Weights of a small transformer language model.
Architecture: RMSNorm before each block, rotary positions.
Training: a variant of Muon for these matrices, 1332M tokens, 10163 steps.
MLP neurons of a small language model. Each row is named by its layer, matrix (gate and up: input weights) and neuron, and shows model dimensions 160-319. Each number is 128 + 24 x the weight over its row's rms, rounded and kept within 0 to 255. Numbers have three digits each. A neuron's up and down rows have the sign that makes its largest values positive.
After each neuron's rows is what it responds to, as a language model described it from the Wikipedia text at the highest values.

L4.gate390:145125168136113144137113126129101156124161136107099088124080108169114131138143114119138095135118140104168124127167134136084148156176091095137100136102128119105125118113137120190098071144057099113109118134057103120114128121167134110113108084116119099133171131134157098145095164085130114107139112113126096152105111138131120172110148131118131099102091177105130159128134127147138147111129092188149108117143159143135092162177118108160103112160143096151119141118154154162086168095125134
L4.up390:128095151122117081131153097126132121115151135131095114073109134153097141131147086132154149152107109119120121131108119160127140143132146126112091109108112128122100085161083144102110128090100140120118140159068143134139127130117068130133130178114117125169129124127132106131127143100131112133130103150135166112144100124183144122125168116160118135123151163113126158157132127154117121129139087162090129071154123139132138122125114104147115113126169120137120142142090142135090129126089140
Description: Date and list commas

L6.gate125:110140134105113161065088124117141099103131123099108135104134083136135133160088112126134145095102147123152107111180142144130107151158129107112131117142121111145137129131121146121087093116183152141109172120118104071127133161136136095103125110152125125182113139151121165134139140118122146164131093134101125129157161126108116134140118124077138115092113133162145201130170115171166096088113124112057151088120104145098140126162160107099140122118119106087130140115134127115144124160100111
L6.up125:133121096120156163102115094137164140125128111132122110137164140106118138096137097115109114126149137137131142100128133138121139165133091104124144131079074133159135125123096092094109113122143160138099170120125119118149160150124119157137151094126158107142120139139088150116117139100130091104142116142110146156126157117105103202144153114099106148123092130146107147136108126117132179109146147098146108130131155135143108121122166107143116130129102112122138076138112135129137119131125114
Description: Mid-word continuation pieces

L6.gate66:135094131163107123113081148150134146099101168159088117149115121154149171118119126177162167125132141143150111136122100142150128129118157121133143137130138123143160097140134139162111180062135128136146128103124111145128108154135125133084122115118144136122138131091145124118110149141127105131116136166130125146141131166120129095104117118117135135154133153121127127128147185151178099138132147100143092132129141088102086132152135124102126113087125144131117144144141169161127098128062109
L6.up66:141133076118151141119104160135149101118142118162176152140093117136156115134132106134120137134131152124130115129103102144167098162139109105158090116131122156130132152140105119155167103122147110121144157072121098090081112121133134129106104129120145102143080134155142107114130135148139164159132120118163082082110100147104161133197083141117124094076101135112110141161111091154155108116135137107107151145096092151132096129193134102108120129120121129165158141106145138138136123169143136
Description: Mid-word consonant pieces

L7.gate251:119103143101156081184137153110114138113109137139144160070120131123134142096124153146099165131108159109131117113117116103131126126102130156067146119138108138136128123150137140149104160085100144110163137120094121139128151120120172133130134103102123084147117144141075092175183112137112121161138085116164091143083121108089126150112086110078165085121121122131118115118112156151115120121124158130120111148102120128140142119151126175168107119068124082127120179145095160132135137123134121
L7.up251:132128117123172124140130164122130103134136104125136124130139129123165140110134171090142111124146140133106189112106169098155093153119137133104107098101133125079155096128145138131100105117114148104093142136124150138109157144120106161124114069109154155128084120140128127127134144089136146095101142075128117149146145158100107136102135167172120127123186171119094126137186100151149146156137150135101089101093130138137127079119141156128150094136123178122118120078125166113128105152137127
Description: Table cells and word-internal fragments

L7.gate183:083158177124129126119115124098091127135142105113113118151147126173106135129124127144079111156102151161157123095097117142126115114103091099104111119113129116131132161143109107153097146073113133151134179132122144132131135128135106091139179067150107140113160118153077138128118158097091119142136131138135111146131154156167086146142132071172151143157112149075148086130164180147144139078160121111128115106174117119107101178127135134127103138142104147155163136154119173120099124102137111
L7.up183:114133080111171148107113099137115140128117128085124104153171141123102130095149144156085097091113120129109144127094099137138146145169139139084131124125122111139153142102121149136101110101127126155137156147193128107133129102161155117133124130150117149092137113109114166149146185114120110114092149216203094161146145104135136185140109119132160144145126103111142116149125133153137124135132112112092124134122107140109100105160137118160127132155137152168161114125149143127101129090116103
Description: Infobox field-label tokens

L4.gate356:147117118146158120188107112116108147127156113137180142095138095133115126129119169094133115103086134123120112119087163102123153076147082161100142136127136171110114092143125183125130145108106139105124137111135122143163126123133177138091154193095079126114138126104134135095099091103101083137111085108156122163155147073136133140139094161133134153141109111153156122120171145090162114121123083123079116150126154102168158135124174125162175137125120094129142112105139133117099142128125149
L4.up356:154147119160146117118124158092115159156126130116125151111124111122153149142148168132155120110133092121153149128130122187103124115125115146149133128174139176150130077147106115131070104139102139111130125067111129080124130115101153098110120115135125131124156189118141132106108108147141142092124129148140143125176097113121162082125122091143162149107145148147105146165153100111117105115133169103177141120113165141135108098165151128162134131086143140112101148138116161118133145097102089
Description: Word-initial fragment pieces

L4.gate173:162101173130152131169140134101109095080128146136166139117162126117146129119151137110115113128167126147147090113137119125119137184137119150108164171130128191116121138138154138137128141164145162154120149151099085109109150130129122129137110117167091151146146123125184101103146163122128154110099130139117131108113140167172125125142138108127086099108124098107140126097137159112136132160114081097101126127118152127146135119121145108104107194121138138147121101112161131128134124125126166
L4.up173:146081130121152147144147109070099113157150133144146100099118122157133143144087134165140134094121133117128130123103113106152161125104108157113119102116158141124119143138122196157135081144128109160145123133119088074086096146125151173115109123100135166106119133118127110178130176161103128123116133164089160114131121139110105150115103133137093148106096135116118089119142119123146156117113105132103105146099146141097165134132161109133136131129101125165116156137129147154094150138122134
Description: Word-initial name and title pieces

L6.gate317:128120151113128155145106114160117137115140098145153151137148088119150168119178136123116100112139147097087114139134106146135132140139104121166133096113160120101080105152094137115139109147104133178100145122152141139090111152127143143127139131138134134144104111147158142126151150130146137126151130112135164132160104096129144132156084159098095118109151126083128121110174132175140124137134150142177175173120124127133135113145144115109068128118139114104117116111155120154124117107127163
L6.up317:135153101144168150146123112123122152118185117123083121157145162126121179088144156183126133104144081114121140163128091142184157143152128113121101109142136146149111143100093158142130165129099172139125125120141165170141099131113138130130121103089121124153145136119150131119113116131120108114086113137118117101116132119135097097095081135169098123141102127144101092139141090164115156163153119124150147132114150128092168093121113154148099164129155121100126164137143109111179117157143153
Description: Wiki table headers and cells

L7.gate432:126139123110134117115134135156181111125109154138119096177113103151161151161151163163133143117139142156148119115143149161119097123139137105135164157109107147119143138135119183133107151140101093129150111076126172094140086085139168144126136115149125134164112129124129105122075141131109143098148129119143176144105123109167160148102128134169153104141109157125077101144174123163119057126117117087100104106076122146112124147145145130107123183088122123142113140121147120132133120120121102
L7.up432:083119109139103148117098098105133120104092120141125131110141145126163139117103141104126152129141114156138101158126143192124125135178136147129164104106113129161097143131139115176122105122096155177088176099105129135100104120134147150146166137130129102116114139116130124118141133174095148154129142106169134105157099114152162124163139117129151160101137166088182136124141125124144114166126172097124106158089117113071116161139112134137158136102098120092129155096112101121129094126140130
Description: Preposition "by" (means/agent)

L6.gate153:157108107112116115112154168117134136153065130137146123103182145136123141098078141122132113091119179105123110143122126148101127165128154140156149138128102113110117102158094110114066141100148127171133136149104140135142077100114103192094087122096126126082137122128128153110129094174179126101114116136130079123114135159096131147119113136100150091114112121116124156123106116126128109159089104127156112140155126154142130113105152099155151124135119106165121116104128087143149113124089126
L6.up153:129168108108113113157089124116140153121078118085091127094112073127137143107105130138122112087156147099126137126117091126123127171097148134123120118133150127116171129161099122166116121126120131111167105159125073148163159166126109107104138151090112114110157121099122175137186156093121141165132140127146075104162139132073119151129114108139130088121130176159060115130120119144097132143126124105185071118132155164134103145140108097186126130136148133121114151141161150118141072157165125
Description: St in proper names

L7.gate316:136162105135116117126151095103103137121095141157084140108187122169116113125096177188138149161138188133115115092119087148138090092088126109108104093122128117109156112099106132144142151150171160148140105154126151064122114108114187141136184147118126119138131137121126124116137088130163151118137135110144176135125160166116111083122150141127114117115138152133166157164111148142122127132114171098118111129132130155131099126107125159109131140180158146089117138151104100078137094105109164
L7.up316:123161146098115096106173115117156131138111116112161135126153112090140134117082115070115075169107142143108158097095138112099122074197115115148144121129127115166098116154089127142113148121126138137130097156149114169130117121111118151110166121131121139152097109166188101115124120128142137111099149092121155124154120078150090138095141139161106117097128133132134097109156158146104133191099139099152158153105130162168154131118141128155115130144146136101151147165119122132172105144104166
Description: Mid-word and abbreviation fragments

L7.gate193:174133172122120101137157128141130095137130101146126117155174107092160088069115127071116169148088159161168122140131101103111101182135096128116158131160155166108088089100113098094157095116110142126105153097140118102089127114147139100122118135146111145108152125101143113114137108143122138139121098112133125113099102131137142119108159160090159118126106130115130133101140160127147123124123158136107136144140140162149146111113122103110112120140102125159183131090136107161108096142139091
L7.up193:113078102127136120110138146128160130119112157135137098151123106138102165137107161110148193132133133135138167132152172108137105150090090210151094117123149125085122135074110122104073114146123120140153134115095136122143109092158086156133086148115132062105151109144138137124170124161124099120165124129145097080114060118100114149112104098129136110051126115157140079094122143140128123169139123087088135146109124168091123153114066147148125106087120173105149098149121159151152080111162139
Description: Party headers, mixed fragments

L4.gate363:093124141167140120179118135148082148135181157115130142129127118142178130153140083110146137117110149121113140118162123117166125116103121162107112145133095129143161156125099098117075059127145139150168119107123109096152133140121132106123137149115119122097123101163103120156149134141143141165089143134126094154132076138127139110128112121120086135100133100148148136150118130137169138154135125141106100152127161128110131156139144120121146095103142155125110134156133090099169152104139120
L4.up363:111119100102122142103147130102101165161173151131132133126155125165103140096115097116144115104128130125089167115146189172150150128137137150082123153114119107110127143112084149149127154128164126146101164108091169096145101116158129153172136130133167110126115118131112093141077107137073123173092115137151115105139082123114122115133152137120145118122130097120133144121119140149107109147148157097098119093112112109073149148116113116167124134140107080153094157162104143161083094141125133
Description: Rare-word piece fragments

L4.gate46:102141099140098132115139128113108126113140134116097144140158127123097130155091154121136082183137153082121158120152090127130097149103149087153126103113117107126108122150140101073108077120094102125118118089155174113166144124135119129152135137124150137101123139128119148144138159141101128087152181128110104155164130151092142138114136182101116135127139129116123160137127134178125146130101132135098153147112105123154142131143097095125155134155131108120138163149130095081109136156058155
L4.up46:170142128135124107122114101116110138156153109150132112134106108105138150106126135145097093122103110141133110158128120142090141161120134111148101153128145164091094079089171147160080150139120102114122092112123100146120109109138141108100132139080141100135135084098128120111152123104130150171138088136125114110141137120144147121152144125142159125159176139183121130104079099177100140135121112120190116151118133097144150129134139158060123142115076144119159138112087128133100138137080111
Description: Infobox "Time zone", word fragments

L4.gate149:142123153182165130105134112129125116137119106143112134105161159117172124125096139122139129133155165113160154114134141150129121143166157157141158148177142128114093130145152165189127115091113115129106132105107111157130163112126079177095135113154129127147156133110113154153143093147186141154131153138143117108143117149153208109147098129170119152115119109089101103173173123140142098117136143124142165098114157099133143118140154106152129120135139144137148129097084139108051158119106120
L4.up149:126147139125143091085123127128102117153145106165122143162084118149124158150074079130113136136138112123128108120136161131111114138104128131091172131126124155146139138121101106162122113112112097128134076111082144120121161131080133116121093120165122135125126132103140134151114135110108147074103136091157149151124122110101123144182110169137133079156156090088124104139151070160139102127079145082156117125118125104138115125143163168158105154089151120120136117100117143128157108140137154
Description: Agent and cause prepositions

L7.gate35:093131104116118103141131098147151108101126129083105082077130164121188150116120135129152139083093098089128138163078123096135152112138141148142106118133163127129117091073126111121067191131146077184112140081152109121139126079131153170118109166114160134141138126080136165149126157119147136103139124118115107121130133126135146173121092103101132098111102153133150107128157136138152129126141110135070119128180155105148092152161161156127111126148108123149176114111155134124121121097117147
L7.up35:060148126115123116156128117147144081071113135118116134091125120167141138136130129157136099144118133128079141152139155137096108129167134131133160145138107113119100186138139127094076141168125095124070135151138117117150146105120123104156142130121182144151118091100117133156139176166133106144148118133116134085075141105131094164077118107137131135071089151111149164080088167128131149076099109124180097129148121134151086131133129160163127179124107143104117107132139152115103161175151164
Description: Infobox and table fields

L4.gate162:122125117151114124195174115093111131107099145120107100106177107104128136123169150113148144088116119179119147092169122121108126165119152142131105126139123144112150144128168105127138152144125130174100118129138127107104096141108136173151121098159127120151127151144137147092126126129120137152125151142147137126096127164160178134121095109128124110128126105159111155157154123136079127102130101126189101110144151092127136090155163129157107130093100134098153121115143096111137099129148135
L4.up162:166144140089132149143144117136105123134139137158125146169084127099094105096093137119133135126096109124184114107151091124136130138125119107134160129157155182135133194097103158112118123127167111172130174127118137128152141123159133126159151090123106103118114107086098081117176111163143164106126118109131130123134103144122099124129120146113113093145137123163167067145102120158142121161139134127107131164154167125169126159118125124095219148134156137101144185140094172114135118099111149
Description: Infobox field labels

L7.gate269:125176128132127118085158152097119097151122130103119126104100154149159132104127127092170137132174140138145102122157125132120151137092128176042132155118084109133138154090145163122128144121131095106142122134093135102087128126111108132123155145096111107132121133114149155157151153138111153139085094156138111147180135131126111127113124144138090173182107123123153115133126136100112114095175129124124113126149098152085099132112153108144160097159130100105111129120136129112157108074131136
L7.up269:095097171196096123139117140157119142111082153174105172153173141094105145132095141104116140094126148121142144143119135128098148144134116132148125078141134105117097089130120117124133142132159129126142132125137110093130130141143093150156138132153143123095154098109117163145142114104152086118121147131097130140119155151115158138185088115136134094140138106097046126174114143143104143112126134135117137107106135125100115095166143127103132122107168140135092130111153132111085103149145158
Description: Zero cells in stat tables

L4.gate384:136170132110127135116103159104164127116131143077161179112120116086166116124133101109151152121171100120123100135155094176146189103175111108128125151094157092139093165172142140093092074147185125088117154116159111126159098118117121132141188131132107136190167098111123164081099131103142108130143101132104127149111152157126122171098166126124133122119129128156145114073124120120104123118132121148081144061101072137119129164128125131148149116161135121143144125105116101120147141126162120
L4.up384:141142132128159087092132121104159117108136115126107157134084142148136154112120119089143134100125121101121122129129104132161126134148181125076145122143145093144107132144124087127102147162134128102189114147127089106135096111086147120169142117116148121108159079125101136131147137072116103156130088123133106094087140155139140150149153133134075110105112139128109128095110174119141120147131140137153084092153137107110139084145135108107159157128154141119169157147156104124139098123160145
Description: Word-initial S fragment

L4.gate433:131135106122125086133120161118120103162116156126181133097150111131081112134116141102120145138153104125070116073153121192111110129126123168079099148137107105148130121153121112136136152150168147112128111138145153132111127163134153140098110171118142127130096177115106158155067135116138141130131117122106139143129118186134126117162193137120127151152132100118116116072089157113129122144113117119130123149120122120071095123123111123148103121129148122127173149158156146126102151112097117
L4.up433:111127090158139121127119177132108109114104075076141105109099163136114122090123120129085193138137112080084138137119137152106170153124088156102116108116081137080124114149159131143099144131167152132114167153144114126125179112096103135153123100095129136123077147094115178123105142092128113173167131141171155146159085143147086121107151123135166114112153154109138150133136117123096079081117123157136079138141105141144114125144105136138137094142130163106111122134161147125139139129134110
Description: Segment-initial tokens

L6.gate244:093133167165126091094135122137134098139117133163114129145146147116100144112129143132109091120108167121098118144143163139157103149137132098089141088098123124115149100129121181107157118106180109141124122125114141132191143131134142156130141135098156113118110137151073106111116083141136134100124108118151154143156183119204104121124110133131129133105101133163096144074117205149178152158100123081131139124144173150110124148172137151115125131088139058123158120131101142121114129127126156
L6.up244:107122124144104148138135137146132168146135123162146107116113135133156068110167149113153129140159115113148124111119130119115167135147132090115170116138153111123174122122115133163109194180164122147141118153156130127094146099139125142118128105153121129084109132141165160141145123114127120095142132138180135102136138122112146101113112120064154119120131113125127099113130101153145114119164186101100086175113106097141142146133142132096103157145101145140129127119091118164121150098136075
Description: Medal-table phrase completion

L6.gate378:125145169163174129123154129133154120131108130084080134084130110160151130170156154178130155136157143110141070200121087117130157174147122125120114133124156103115128139131102066128124165127108160120119119167115107172108131122127143136129157082086097095082138141137122115178132100140145152128146149172175089185085103100156128151147164127158144081113094153136087148142105137152128097127111144144109177127120169094117157139148130135132134152158186078115141134144134093124133122080135155
L6.up378:138105096145112144080148123063101166157132169122122092188093094155125135116103113127141140135099133140125091122166093107095129133141077155146121137096063160163128127168104150140125105147144139130143104144109117130089133117091090143099103135120124134134150148150118159144117144125094130123147151129136134130141155113115161143090120112097091115122108145123137106116127115139129127104068130113106106137154127114130153140122139144152125171097126162148098082148099127171115121128123144
Description: Time-phrase completions

L6.gate195:106168126140115122081068170136121154147156101148109119099131135082116118132122124133099160143119123105086111152132128137101095140156100133123160106110123135107110097162105101124139116138139135090161160138113121096115139138114088107143134121143118091078131128120133145114124162102153122133187184112113142114112138129119146181117145113134115111121121132143133126134138094133138110141149115133122149103122139126106164110128133104091143106163149146115149165109110116124180095123126126
L6.up195:141143132146116107131103151139124137104135110167141109088161124133110153126110098132149139158130085130105159150156161142141135156147138118142166122163130172155141131146149108166115070148131135097118132110107099133090097129117117159128143147139113145149116114107121135108174122133111146153111150179139130081139080120127127146135130162145137112144154142099169111065175118103157107094156131134143148111126144110130100210121172115111142126108100134122130138134149159182200153162111111
Description: Clause-opening adverbial prepositions

L6.gate398:113125105136143102121189139091169132105190117105144119125078113135151142135159106110107159140156160108118113164155162114086130107106141156144105165116158158131168117119140162155101093174108119139098148151134144136134133121089156169097122134081100122138138147128152131111125131170152140125108119127136162103174112146098073150122153118142101133145110105107114107128148103196148136083138108149163117106120127109115123133115159126169103129116110124158147135137108159148149102096147124
L6.up398:086082123172111098136081147145132125144154107096112138105143129135111112114122132141143154132108132118127172124137105108099103105118146162149103144100109127169090138123155191112090124146132155136163097124098132112148181151096126088172119105167114151101107151136110126124088141117150092155140137162121135178134100111137161113113097127124146130062130127112154102169152081119150135100096103124113123129078134137140121117088118069091127150107135117116098147130101141140097154135152159
Description: Mid-word subword fragments

L4.gate87:149155190119130095123137155099090127125109134155114155097134114125132123147154107155134134136093120131131183186097163131095124162128111153127151120140162161168147118132130140093090134151125065120140129075156156126147105174145147140141139130109153144138159124148120083134108100120107137150090104097134106115144087162118116142156113099128131120150123117128133120123115153110127187113131133093174098115126115146163084169122142126101167128114106078152117097143100145108136112100135126
L4.up87:145084131168127117169153130137131103122149109107138140157190161128136120109152154134092141143122108155129144131128145121166106141131148135141120092105089176107118148129132142087151150149104111139134124107145146131138159095122140081116157156105089109056099102141164120158088131107105118112079084126157095163123143154142111099114130157107128153112150124144137116121098183121079127140147133107136124126175145109103120100135167136123107118126079092133129121128109155146093133110160098
Description: Mid-coordinate and mid-word fragments

L6.gate296:115146126143122100113132130123117131125133144141105101142096131120147157115123109157114081122141172148126111076123129136198115126073152132119149115051113146108163084045140132167168175106138175087144087144143129124122156125131128134117111110133135098151137136109138157143154127133133104092109121117084108154114129086106122130125110148176165122120142147144134153130139137153141105134126117133115102154112087118126115147147133115138095163174110174162127121125128121090155142129155144
L6.up296:120132126155104116118144152099138127110117167160108107111143108095134138128132110102114085158119099142137140144092147139132176152135150154161115121125104137135135162159116146146141097071150107103125124121082099116102136111134151152164185103139123123136127096103134106127118114086121110194096095135171139179165118100116149132101106109094073105137121131155120123117121092133120142128141139135152103132125169111131104143136131144140143166150101108114119134096100131130176145175138093
Description: Paragraph breaks and connective words

L7.gate446:115098154118134164138135120140146144157137122165120119120137108107178129108060074068094127110126139130101165110143128153124182126093148113153163154144132132135131142138156138102136169165122126121133111118185107139089081145131081132152137114148156122121143132129179133149123157148127141119118163104128117150135133129119184157136131090142139132167123164155108126102136138161093104140082110094140107163104100172146109105156149122117094150143110112131115132094155159135105102144156105
L7.up446:132097114106110122155145111142104095158143124124088141110114120118124127095139181103129115124146133085135134125130143166161168130126086143102085156150135096122170171125148172089145152141125149139109145127122084156101113166119175124116135119168141107160135130148084104121179162129096145135155128190134148099108121109124147155106093104093110159112151129130134129116093126119172114154114114135100181123161135128131124123108129155164165106165124158153131145153180120147141151140198075
Description: Paragraph-opening "On" and separators

L4.gate180:130098172134138144138119127087101139142147107118130153177152108149093144130146129125109132104124120139125143119140142085093106152091147083102104129113097147142135143097140088116110173106070166093107097121107092127133132187147130112146128133155157079140133149107107147098128126097147120135123120124139138079129122151123129145121114155070106123176152142139126114153123106131115115144129142112132142129121129142150134120109156110129158110131103169132127117117171129151159130168133122
L4.up180:151121124145125117136121128082093144135131112152092104133138161101089126103139138124089107069115173084095130127152200133128128131149166113128118137160121095128158119137107126116119097110143144113152100138101104179110080161129108117111135126167136102161147113133110117117065109124117151103088154167124166139153143107114137143095124094125122066160149109114144134130124119128140086121160132109162131154112139114135102119104127105107161066153148107123125101120149176144168104144159078
Description: Sentence-opening "In"/function words

L6.gate101:110171165150168100143112129143124118138112137137143085126136134123122113117142160132088138089133151100105127143104113152127118147139099153114141105161102095166142146101111157133149099135128150160108169107131172163115155136119151148132092116121132180169145145079119112129105191087160131101161093128100155117127099148163128095126137102117136100117146097093124130110199144140121142090122123095114096150112171122117095127144072170136121143158119144108117155120157137119150154129115109
L6.up101:133110120156146127124130128154121133124094168151155176145137153152148085125156187122128160154146135134146136146124144163104135133147120149127184135126182136128084113126130146127150098156109123138137146143128160128155133132127145112118119106118125170151127126095135082176158106112107131172101155133106121125127091124139128132113155134141151095121132146123120072094110106130110077120143149154121133123154180133166098150114077135125126090152150134141126137108138078131129135108108123
Description: Temporal clause connectives

L6.gate335:156124178143143140147187177149125103140123089118134107125142151134114170101121157124119147120105128160159103134116112127092143132135151139186146149121114126129105144114147123120143195075127148109114102108157097118095134138144151113143158122108125138091105157108144111131139130098134105119138109183141136110130126092172116090104103098159127109161106129131090141106129126148129135100173141114099150150149134176116112115107114152145175149108143123118117140114086122085111147176117135
L6.up335:143088179115132130115109140116148168124135110099087115140136124121142138106080132116154099130130124130108119122115155100132143095141153103131104087132123139159133172154165136150074076163162140100149139128133126124123115145128110151130121104151077098140140129089089143179107149129107134146094120141111089091120150139153135136131136108141101128097147165164124078104118145109125119112126130088109108172124133161098117121158117153137122111119116112115148164132114094129129146106143123
Description: Table numeric cells

L7.gate410:117133144097127157161128106134121125159163171122120152146151102153104130108157124125144174103145127144146149130117099106090129159083125091083120122119166102097114112115096127152154081128154159127140128121086128120115149139130103101136143142134184119163106217111118158104102164142125176146181102119155075127158084117090108142105087100134151153153096121102172134123132124092153106075123115140166103164123166132114130126132142133079119152128137109156151101122115107154130118100119171
L7.up410:138136156128132155175153162138101166104117120101153122138131125113118125130105127120139124124129057167143146098137173117131134111114135158136119121123149102097146162091122124120178130094115090111093071164146104149156132156179151176164117107141134157150091082093177142138125126105149125118155077147082098099153139123089111118135115139141163122134155130149167172111116142093148146128108081096150146129125110151127136157131111150114115159133144125113146141130152094077129115135137112
Description: Incomplete word fragments

L7.gate84:160136171078114123135152104121108125110099125130173146157160133112130082117103099145094132174128147170093111149145135186096138085134141122167065129136094158139174124120128125106180194085150079149126133116136125143161120125125141138131116184136141134101143141117134114083155127132114122140118126158115122121082112131166135114155151108144122141119176120148117161101122101084145122138142139107108167081137177114141115110136147097129112164154154158114173104163160138186125135156143122
L7.up84:164180149145135155153176070133099118160126121110108138155128143125114109152128128152143153179117124095155103150127123192171159148118133138149135151110117136123185122113118139136111158118117157117136124141135119133108164154112106094070180104095145173109125096156127125171117101135119161146141144135112138148113066140143110086138170097129146135115126124136125158110160146136135127162121138129126118076168136143131144137168100128152139157131147174133168099080137123129082119096114109
Description: Date and place qualifiers